config.toml
d_mlp = 3072
rope_base = 10000.0
rope_fraction = 1.0
init_std_qkv = 0.0228
init_std_o = 0.0
schedule = "wsd"
steps = 7969
MLP neurons of a small language model. Each row is named by its layer, matrix (up: input weights) and neuron, and shows model dimensions 560-655. Each number is 500 + 40 x the weight over its row's rms, rounded and kept within 0 to 999. Numbers have three digits each.
After each neuron's rows, "fires on" lists the tokens most often at its 100 highest values on Wikipedia text that the model never trained on.

L6.up1957:484488449499539519473521498415473532519527564519431526489501520516473544441496523415504532565393409478478454570493475480457485485525481468481462477454493458526470486516508460519481477471481462495546502449510511463463457475506488471465448490451470479447488521539458498526501483506556526393
fires on: " |  |"

L6.up771:460527474530498473480535454569578486489482534515507423518412510476484513530508448486479508480491449484436519497505554450485498559506494462466511528499458517502489539555448547535441528469507559555511523532483518499500491503498489471429467487528523511482488362543499495511591441542507458509
fires on: " from", " from ", " of", "===", " from the"

L6.up968:466538562518537507508525482507551510517476496523443505422569487445457469518519529539425509531555477499459460481480493574496507568535521458488388421481474573506531490542517508506486490499489457513543500495439545478406514507531526515532502438497451556485445461530501463522449503555485525556
fires on: " Per", " per", "er", " same", "arl", " By"

L6.up1750:495587484543526455437545491538492500485487536532384487506558481578486482433495484565489487525496531487456515463454545490489539570500502539543529515551516480485475553488507493562501473492534403522474566390509505457635460439543575495478466538457498517555456411490483569499551480544539450491
fires on: "i", "all", "W", " M", "le"

L6.up2923:526569455524541490566485538475486485572522461559470488469498552483524464507578500522498521529542497510497478496490511473524535481502495532482566473501499482537457485559468480518467540450518508505459566537447555470481558552471457524515454552494427485518455488487565473458494470500516499477
fires on: "id", "am", "ug", "af", "é"

L6.up1783:460509544497490509483504393508520494567496460457456478474506501562560542464509506461540482506536491479472424461490566511446517504484474508427602481471482493520577466533504624519559547495476521527548506439512547562409496478506565507622425474524544496485503518458531496536465496486505556547
fires on: ", and", " and", " and the", " and a", ") and"

L6.up743:544448494461431459516498546461454484574496506519516462549505510461485571467495509499547536479506631489511454530471472453531487544578550490517450522506518513487465486520532496517506420471528501567547507523562476536484508501518538502491483528488516487459492498517577560525427550508503549407
fires on: ":", "'", "in", "’", ".", "inc"

L6.up1077:497501518559517470483462535481521486459513506513440405484440476484541491504564506551376528504476497502495563482501519498495440527451437525493484466559515495489468516565502495449491525487462511519482472444540487512570543413527498486425464486473522534501438518609475486523466526513456439529
fires on: "10", "9", " Georg", "ks", "ann", " Alex"

L6.up2503:518535494532551439502491461481526506512516503461497374481498589502467453481445502536480534551488384447478431494545480503456509457460535469490437454508529521526473544511521495584511483456395465530548557531578486511498483586522470456493513493555472548492574482490437473442562471441481411453
fires on: " s", " c", " national", " ", "et", " European"

L6.up920:473521531450492449507516552484498565419449480457450476485526451489492588533415545489485568455526462466517439536515585515519480490524581485480483536576477463504471526467487439477502502471510426489497578511442500517485571479442527455490559473536510504512517498494487526546494428492515451492
fires on: " med", " post", " Med", " equ", " al", "er"

L6.up583:455487532505502535558437471463505473500467574517518480454476488509542458528459389478465524456483511458543488483534427469520459480520491579578520416537466528483467498503474533425569491550510497458575575546438427489474451549557472532444495478494484468489575541538425487529546526537470487468
fires on: " |  |", "ul", " |", "re", "ic"

L6.up858:487598515473519512506534481450566548560480534544499454459483460524424463480501478475496443488530489521417487451551551491492564466495496445552427501524468525458573514448504506486553487479494427486525533476565553466469539513512508460482542536464566457502517463532470515492526532465487480476
fires on: " and", "31", " down", " or"

L6.up1757:567519501468540525512528452461494492503439509513488487464474458458506507488507548507391470514479441486495461431488517408481563498457454468472504505473425503500475531521497525417499519478475558551558546441549531534492516531480485431513514520451498474517475529471500560543553453553470419407
fires on: "p", "ay", "í", " must", "r", " go"

L6.up2230:479558483462465536540450440422445433522443518564507532520486484508522569487475493451484524495448452472514561541525472523487539450479533556405529460471469528539509452493473356528492498446468444472485539479516446537539495452540527442475521431594595538473484522498533497438489480475468427469
fires on: " |", ";", " | ", ", ", "E"

L6.up753:516503475553538551548489501494392472479523514583480517415429456503473459519487500508539468521446528496455623530530485527442436488446483557490527548591500534522568503519517565505477494469477519455474505513512541561513464434481456539535496556487429501506436445527498531517518460490570502511
fires on: " Med", " med", " sur", " phys", "at", " de"

L6.up2005:477413471505523474406585554559474476436517456551530501436504567491458524558521523426455485537560439500493431568486504489507519497558454501524477498453512514538492469466478530409472503429523457446577475490441465500504560466506530448527514444408499462415582557511460485504503506516494515436
fires on: "D", "d", "-d", "==D", " D", " \"D"

L6.up2292:431549543504520504464520481536447533452547544515536524484502512439499527527538486417466462438478421558565484476532433456519585491565501528438543482491555534485468525498518442457521479494487491487542474495521564566520554480531440519534504458462514552561495520538500605476471477525471562453
fires on: " Y", " Serb", " K", " Israel", "y", "oslav"

L6.up1909:578537504498529516530529482509519526444430490543441485540493476520524519520470502471551527536549517485538435487473437447542583512526490539549471483445465522508507577526525508499522458463472445494494521513483504438503556537460537532458511506517490556525494512496538496393532447500444498566
fires on: " B", " b", " the b", " J", " a b", "-b"

L6.up611:520499506479452465471464472540503504475551525498484405531527461464497460574513467476389483542459466467500526540533445493493467471562462522526541445503517496466404508447547537549445622478443476479439513515533481511480497541550552443500508497448471500525493582494490538546516497470548546522
fires on: "ar", "ul", " Car", " Kar", "ian", " Indian"

L6.up1676:424468457508522440448485544517492468513443519550487516496599478528471491532528448581554550426488471469495490498508455515508490489481517509476450528489488542539497574517457539499491538540549551506486586510542539495464545545522472553485574471549479505513566555487516430484563489473434574470
fires on: "1", " im", "ol", "s"

L6.up1265:529450419491458569535547447460481561461542447538513432496573426402499463473527542486582548541513458483470497527531457444591567577558425533501568426526541518524532503516489511568527551568496494477525597427475518492542466523514528518487489493465563546583516542525489476504518516518507499495
fires on: " b", " the b", " a b", " h", "umb", "amb"

L6.up2941:466509525528449485477510500495516517490486506558512478542453540479432473542544454517560492483492481463426556554501519456428536471458514519476541489491480536504457472450443444562455483367529485466497533477488485517516550458520447531487494543469543528486469530426457478444486521519528508536
fires on: " out", "re", "is", "In", " Out", "ir"

L6.up2441:505538493474439486483546534511655466487548505502501453448542468472529480501473491470520534527541469572545444518537532500473509483542476499513466509476467559538476494517497446519538403467483450447534431516525454464476535526506489468497484479466545525528453479508474554533465541463534480479
fires on: " |  |", " |", " of the", "ud", " of", "\n"

L6.up156:495468430455488517480511541477509463502500556502483456452493499471636509528516516451511545474493491530509557532463496534498549410496563538476548543481520541467434510457553559387487475529516456454497537525600428555523469497519506455415508559534541497511499497478481536486527536521453496573
fires on: ".", " | ", " | G", " |"

L6.up2679:543493494477458556456478452570526530482485442480478532540518468496447641483502474463439487549484493524508508525526540484494513523534573527564545453487554547560494504582523553448521513527496521471543500484543612542502493538545490525487427516477516497473495510569497502462474464578578497528
fires on: " |"

L6.up1129:480545545481562427551478522598458518471493526528475484496418506491567474520523544496579546466526517448567528472470508528520444542503600466533524418475574488425508492505481499503510483462467519468564520503486548521495470456498522467561469519405531567512554462477531499541508509549539394505
fires on: " ", " by the", " by", " from", " from the", " at"

L6.up1043:470495537479543500583510474483553519489457494467542577538468531527488506582512595477443484529525530509484444498475468523530497496511506531431501551446449444436496532499550511513497502525458462534503539516446564486473561551592514518576485478556471538471440480505497434443604482526534487569
fires on: "ov", "ig", "\n\n", "ag"

L6.up673:534560469524516492503447465492471594531498508472520507474444443480478447511472442498467448497554508545478529505499495477497483504447509504521526490471527528572531559528573499508428510494528475563525528490556485452576505455478485461484486550458484548467519462470511522556558474464446498454
fires on: " r", " n", " song", "ast", " track"

L6.up2851:505567559523473453533483549486448574434418504428515461577429510536458522453479432515507542491529440556511456465426511477588538406512472474480445483500480519501520496476513542482579465465468531506462495493469525530504460513526542501525553547470544487566457496483444459475475535483515475467
fires on: " be", " to be", " being", " l", "n"

L6.up2554:476499535497458530525523552577571471453508467487457447480522511481446527513412544530480593522457474513551414460528537482490491491465491473458556476468467587456556464460449565466545539536515444512544490515522503425507486495457522484452457533549401510500458539489462509473494414507471423482
fires on: " | \"", " l", " L", "m", "\""

L6.up2271:507520543442470465476484456453522529453452486503522465556456544478485482486472479422552429508521477547496520488517504475554533441514534504499514525382467466461403540442507477519534519534473532465563546497522478484518526579522496499536556541576456487527488547444491485518493486480514550518
fires on: " B"

L6.up1764:503498447487449525525497575466487477508539580509576558435556463444506519445502518452489488505559468453520460469506486542505547485437516582469567417472549494513496475565543502450459524548449451481508507474571548468518497542594566484460498504419492492487411462510484516526542474540495513478
fires on: "uz", "v", " v", "er", " Sam"

L6.up536:536490414430531516566441566489496430491535508494556486436492486514492523492469478495493495515503539512467464491504484582493464534532411472504452493442519523463517495516524410486495519519521493493510439511492513524441441519454480530417502539587524498453495530459521457383470467500503503543
fires on: " Sal", "ol", " bl", " sal", " Sol", " sol"

L6.up1174:616508568506537588503472496544524502471526513521486520529553463547459478530553482457481491483520502519446454535460497479476476486467473531504493456538533445501448571540480493466507593552574535536492502515546455452545529525458542565499501444506506539574498503467525547510513523512464430527
fires on: "-", "E", " ", "A", "/"

L6.up1045:512527501584566404496497546500447471614451533544454474444509539476525481445484482504506521492486477515624563478537524574478483502476514530500548530510507462522465517526639505478496528507482530514487513532508501545514532517518448472569452503473478481507563512486510508507514501461535509493
fires on: " only", "ak", " main", "ly", "m.", " at least"

L6.up2671:542472499481502439552518473540541483402500469534470518443461501513484553549449505494502526464499473512482491452431474540474493550563432553467489491491492498524478522505466560479450548550529526531538540524542521522545538498465473489491561517528569503459572518504553568434470480506481501489
fires on: "le", "d", "ock", "il", "id", "p"

L6.up1987:424520474522460442492541444460513498466451490504511434524525500477517458536482577495393562509516418415611547554520474490490573542510517463501541538510381481450392521456458522582532458553500514461501514494489573462493481474443419440447492451483517539456529498485486469433582512537453498464
fires on: " S", " s"

L6.up2474:530565544527547499535510457477448502521533531543560484456469527434488437450539522447569538471531450489545450517502500445497501447483545558456462502464478513439425523555566495430546451433480486455564538529532509528539526499536574463506523537508481459502442465574508506544562454548489512452
fires on: " c", " J", " b", " | J", ": J", "- J"

L6.up416:485515522521532488497483496524511405488492535523469507462504556478491492464453489418423502499494460489539440528437483394492458439482498470507562553512482509507544544548505487514454463464410560494510483459500514442503496537491437515536467498432499516575573510430525523450455442474453477502
fires on: " ", " (", " to", "ed to", " as"

L6.up1779:448477497540500499483539532455444503562447589511481470462505544491485435510549493523495439502461490537499469484519478539422436497525517529464546473433506457533502549474525507494471503512556457597511489500470467490464554499465521549528482478513461509563395529464565505476515529486588522428
fires on: "ell", "ol", " cell", " viol", "ier", " Bell"

L6.up828:464489559505481513489535454480509487543510524479454494504541442500515535509433476507524486476421465537502513441508583497474495529501515453471574395508526438478397546512483522467544521452583471496496423487509570529543529521511500437413494571569544496541532485486529513484504478520524478532
fires on: " on", " on the", " un", " about", ")."

L6.up1792:538454464459496483565460484562480495517514452410532541534453436483437467502491466437571510498558522503542488540504504502470481511488437508518568491566494607508507513438444480512517532588498465431473530498605487513509456512486515505495506457465565461505499499448502440435561436576496504439
fires on: " |", "\n", ") |", " years"

L6.up1324:489548477610479477544415471494500574421537445526457522506442502469552435516500483463501395484526423518538510425515454522483513548454522462533570512563519556441461560508481498521511475555408481451502542458499521465461544506464509555552569478537459436520474561512521483497536457514552491556
fires on: "\"", "ar", "t", "os"

L6.up634:510478526543395500452517449452540477524557441539476523535477533440569526488460545453475507511479535600515548452477492457527537497549529497501545492437449432469472522442499520511444447499430484481583485516546462477528567412484419536481516517508468518473507459429482598415526519486479508499
fires on: " S", "'s", "i S", " pres"

L6.up1525:468572558457532481499484484497466483466518521503485512470455482495488499514503462450483497505497444486554467504473503511519463420434478494551457444593500565491430521515475492469566498436478476546495453443465509534519541479546489472529507502559541546501578524476467431473531433585513524503
fires on: "a", "ga", "-f", " F", "aga", "ja"

L6.up1305:439565497514441476513425501532424550436440579546477484468498557508505546522426570528560593482468484543475456452527484599509526544544452524491524489486497513510530517497542492567510415567462527490571533555496488488545558460459476471513519511502480430529564564536509430515474542477433554511
fires on: "\n", " |", " | Pts", "; P", " in", " Hot"

L6.up3015:522438484464463531565397533442505576594518487508473537432452540517485438511571493436532545524472470504496463469484480493513553524477574489542438447469451477474527565506508494513425575471504506555428458534545502474491517536470495455503490509510502443429543482532512493525467453515475565530
fires on: "-", " re-", "os", "is", "ers", " Ros"

L6.up2181:519396471518476545440496450533450533506498552498476531538524552461506371543495499476514473468515562510527535572526441468494488424463587515559418485485509492477404504523524424424418589490506465508492457431465430477433511545551486495507472487509467514533541506522492473505477551538469468526
fires on: "O", "A", "oint", " CO", "CO"

L6.up1377:461484503505514544534496516414495516513577471475527473467409548404497538476550430521467533480594477478415444528506466476518437464448491500504530505369422486467442470462504491498558526549523585530520512440467515514443430546462545473464601431507499461508479486516510508483470451534558484480
fires on: " de", " De", "0", "u", " K", "n"

L6.up2808:449460508546432511496441539478451541540509451529484516483437536511502532523519480545509508505472451470432477499459444507479520512497474575478438486568443511460380592599515506483547540464494523537479533435433529502516481446560460492493457504463483461492467404539494471518472513466511533483
fires on: "\n\n", "\n"

L6.up1428:479474517471454528478507533519516460510518532453473484502538533518448562593553456559450495520558415478504543437505482544515493462567557592446464562556444531467520525490509501517437561454456542608538464432562501460457533515523519401451547514494521517470532489540495477510507393547530504496
fires on: " Y", " he", " after", " Ol", " fl", " Fl"

L6.up397:486471517501571490475527492550541585459520415485472493420583517602448521514420485536501413508533465492481505520477532511499516475527473494515550495555485569486435486573529558515475520509499507498572485451516474492516522493481512495462506513483533603533537476573509496519540462515447519472
fires on: " H", " M", " ", "er", "ul", ", M"

L6.up1495:452514554545544509485479470596476541428532548528512465449478522423406488509543525496515543510530571516570384497489525468518471456501458534558483446471542556500478510412507548545554485452462511508481469540482459465525495489473499521510458484518566504555474511484537477494501551522516552518
fires on: "-", " to ", " of ", "-p", "elt", " Cru"

L6.up1466:508490495526510450423499481493560536506501529457446480437454532455570496519578594524483509530529539615564542491456520488511417528449462473503476488552535540561468475454555488546465518577509478492595599515506558522475604463575481529486551482507533515492526502548550595553513499439505487436
fires on: " |  |  |", " only", " |  |", " |  |  |  |", " just", " at least"

L6.up1758:474468534565511511492482592463480486518496534583439499508492534510572481525440448447505511497486497486539483500518489472484470512601594524517516440429530559572495452440502533449461520405467498460439534435435468565455435524465505462457442457500477476565496512498539428508522508560549502513
fires on: "n", " is", " are", "r", "z", "g"

L6.up1402:602501434551519484494523517529502498485541520536499421444493526475482530552517505463512573543543477420437507484560438510494485492495447488515533481432519483520531467513501584474493514510493471530501526442465550492540494538497465552459512474503505578515480450523508512492417445428492477484
fires on: " de", " cond", " the b", " a b", " La", "u"

L6.up2311:516488465428490481537491510496583449533500464514559537455497456507449592488462504478504507494510470538506463529556506512540472452512563503468451522465459501499473518495543548534517497442476470532525514537560477448535534539525491457529495473499535458514512439585496521487527557462542540517
fires on: ".", "ated"

L6.up1873:516516491536481583530524461493518518515507492527537429449571424479399516551485499492511499503545442531551433594508533562482482513545460499484424394511578492502463495521508585468524575522539478518521521439542577556458488457560487479512608528457561563505579450554500551516459472532470492489
fires on: ","

L6.up1206:543480425466460441503477487532527533444527464468529485512605502519504522501585469452509461523436449444555537494540538406502485482509486445549473525439479512422451576502520505492505482529454510435520497397516545451519450544560490408549557459499483524502515533518479534423505537425447619468
fires on: " H", " B", " V", "ib"

L6.up2840:450531561548459524459536530485457475540532462465469530494484503474576537502521491494526470540503432549490448489409460541502481527399503543463507471477481490453459519509556555502452518499496461466511579510445569498502539489501482586544495510463456585509497475491484488498405455487495495549
fires on: " V", "V", " var", "aly", " requ", " (V"

L6.up2784:488458492443454548445518434478476489398478442461556448485476491492473522525480513539474505490549527594463546518617484490562484492485524549444563478485511558538469512493457466485493470490543526540462576520454490551497506481553427520467530487534503450500536437556508499487512499509432505563
fires on: " sc", "out", " By", " of ", " al"

L6.up603:459513562476459536486521482524417538539468472554488419536477548499459539529408493432485462495542521451508517478493590416556491387486491494539476483518437463440432469515506462551537518545544451514570565453483491500458505499519386528506460483507501481487479538502424536476501515563467486551
fires on: " S"

L6.up1344:488527471443611448537490543544501517512510511485465466492536477525551521401542495450510438541500600442486439580541457443513432470448552541576510555506468570545486467465552568418555537564500465463518475509512489446448574555524477558498507458470507441517498556485541482578475504487477487504
fires on: " G", "ep", "z", "u", "w"

L6.up2667:496448460390506476508503500548523487499494487462526452542483505518517515520448528402495502569498457551459470466461479497511526460460584483475450490480495513476504470493475506470473533487544527536481504449499471513463438491470464412481494483522495534422575510547520467519490495436534538403
fires on: " (", " \""

L6.up1817:553522480498464424468560481435538484479539481486542462538453483445517590394504515435467514443434469480504552481468502456481508523434506494447522452473451519452540458478464476497478543474471498515489545495558471411579528480472502449482411536552554497511587523525532510516528476503541536499
fires on: ")", "}", " ", " N", " host", "."

L6.up1084:405521539481451469440478547525457446461554556536524552519466499479447460541498464557476449551502464546521459521564444483501409508503487430519520461504543510502537497483500498440476489554453485531492481507539528447493500505520491448439485468475505473519492571536531474503512530473513456480
fires on: " Mad", " Ed", " All", "ad", " Ad", "ud"

L6.up1683:514437448533523497483471475451477506527516522504530478519507474498562488538486506533475448531560473486468447530559475498507513484527416400506474487429522489482456506376531514512549489520496489579517483495497533522464453483551521445476512511519479549477518496418520444441484483460473515504
fires on: " Sp", " comm", "-", " app", " Comm", " rel"

L6.up1201:530454472515533472460457485461569521466464569556493537445520432514521464528492477479508482494488462494525550509497498568514496523528568474426547450626568469517478504495483500477514518441528493575483499539461491540491531474535496441517507498528417530452523410479463490531510437482565497467
fires on: "m", "at", "ad", " Arm", "orr"

L6.up1448:496454525481435504415509577520444493465507493492495486482468487490427469587505502526438539501495454538462515543448521486473503475470495535500448553564503490509519570460458545522503505538476502513509490516474398487501495618451546434461508546483505513437500507434493537538506500477486474477
fires on: "–", "\n", "ear", "2", " dou", "s and "

L6.up511:500541542535457524524458440469530525543497450560482488490518552452537458523518544424555561560520561530529500523513492442470487420521551430438491521497585553476556505562530536429604491525530538512522486494479447555515452505497500510508476480495531570465483464503486494519480545491491433503
fires on: " class", "un", "-class", "aval", "as"

L6.up1426:484514520547502481485461504526439506510512407498505428553498468483479605575510484523535490418493516478514447526481523530530613574506502506468528454525446463462563523520512524439477499497509540514499509466421603493456553485502567477460561503424501499553575491508516503517527529537510470502
fires on: "ers", "ation", "er"

L6.up2555:528514494561549459574510510527431469467534450541489506540497484457516503456487526528525553557441530505487440508547488502442481559508514464522517505525472482586505532491453520537513542426467477494464527494549511461528509475474492417592546606552456449548487534519499489505545472531482452516
fires on: "\"", ")\"", " g"

L6.up3043:518480467511549466505529468532539495495524546507535536515494453453457482515463493553500503541502504514580475537574539457479572480480501451467414443564542557574507492504534548524483523505411443566575497496530514495505505535452582506458474507478494521439542483538462494500475498485436522517
fires on: " to", " was", " to ", " is", " – ", " and "

L6.up1145:488496516516484524505487474501458543504518551519507436397531498489435501486485454558540529510574449549491470553526533537449445534472458484514497472520554500483495597521506561552536528477438476530514493512484565537407462517561495536446517547446500548499512539478526465472537498488537471577
fires on: " un", " Un", "un", "Un"

L6.up2489:473471459494569482477475553469498462425503523491438458534506461558440527481520530418510541546535503509427510503524510564527495481558535449464522445466478578469512492500457528509545520441485541492528520476492503495511569531543537501417521457501528593475502504485505509517576517575546426529
fires on: "ene", "ap", "s", "w", "en", " pri"

L6.up252:477450465509510507496490514451454464595481528509478462479523543545541464512479440436515510504512490506481515435417499463548384520494540515507413470469463571465405521524564493570503468568532505526532523487459549555516427518503508450531546501484519506491498532585539522465544473443508476493
fires on: ", ", " | ", ":", ") | ", " (", ") |"

L6.up2063:530425388449433538485502520505511538521543521505454521554507452548496440439461510487504533452492449460562536525469479493495532472515504513513466548463493509503503525512451499541523442542440557471489525527447461494531471458447518518478514505514471474528568488541400511524465524568558539507
fires on: " form", "ent", "um", "im", "art"

L6.up1636:460472523582468569484492453472493527539511519533604524526499411502486542500530488401518549518484494450515442487434558505553557438515521467509473519512557560552478456527442541488504568481571435516499515479487531491469547487499475509387440496545470489452497581468514490437527597516473451523
fires on: " S", " US", " C", " H", " human"

L6.up894:504557478488466416479460502466513468483485485450488556407449559525458506591452537556499541486513567517446519567555500517477468471598502527531461478498482465435553514405501496546507487439470542529568578491537451492463538505518524431437502470473458538374474457454454507560520545463533502510
fires on: " just", " not", " equ", "ac", " or", " al"

L6.up2685:484432496602500469507426524472479479505512464472478527483512548438511539472443485531488615535514453491475529487507500575484492483435496465456481504521388589483469503485498593478510577504479513459507490497504457492505474489522524535555474487564488501463455480600528507506505557427408483494
fires on: "\n", " to", ",", " and", " from "

L6.up1663:459499496514445482552506523622504497460483535535543499548559461485461479443503511494531474455446530520584462567505502428485509506497554550565476498539513455472489521487531486425555568489397502453516480480474509530548494485420429465460513511528539466563541543491511553478427488442510516475
fires on: " pre", " h", " E", " read", " T", " G"

L6.up1926:542411420520467489551450509468531480477457467513418542493476436559452486496471537476537475540536561529516504599531502424450517446595554491510466580539506474544432543514483515430503512466509512578502510519511439431532505492541514459436458510486461508540458483557625553518474514493444517411
fires on: "A", " St.", "ie", "ue", "."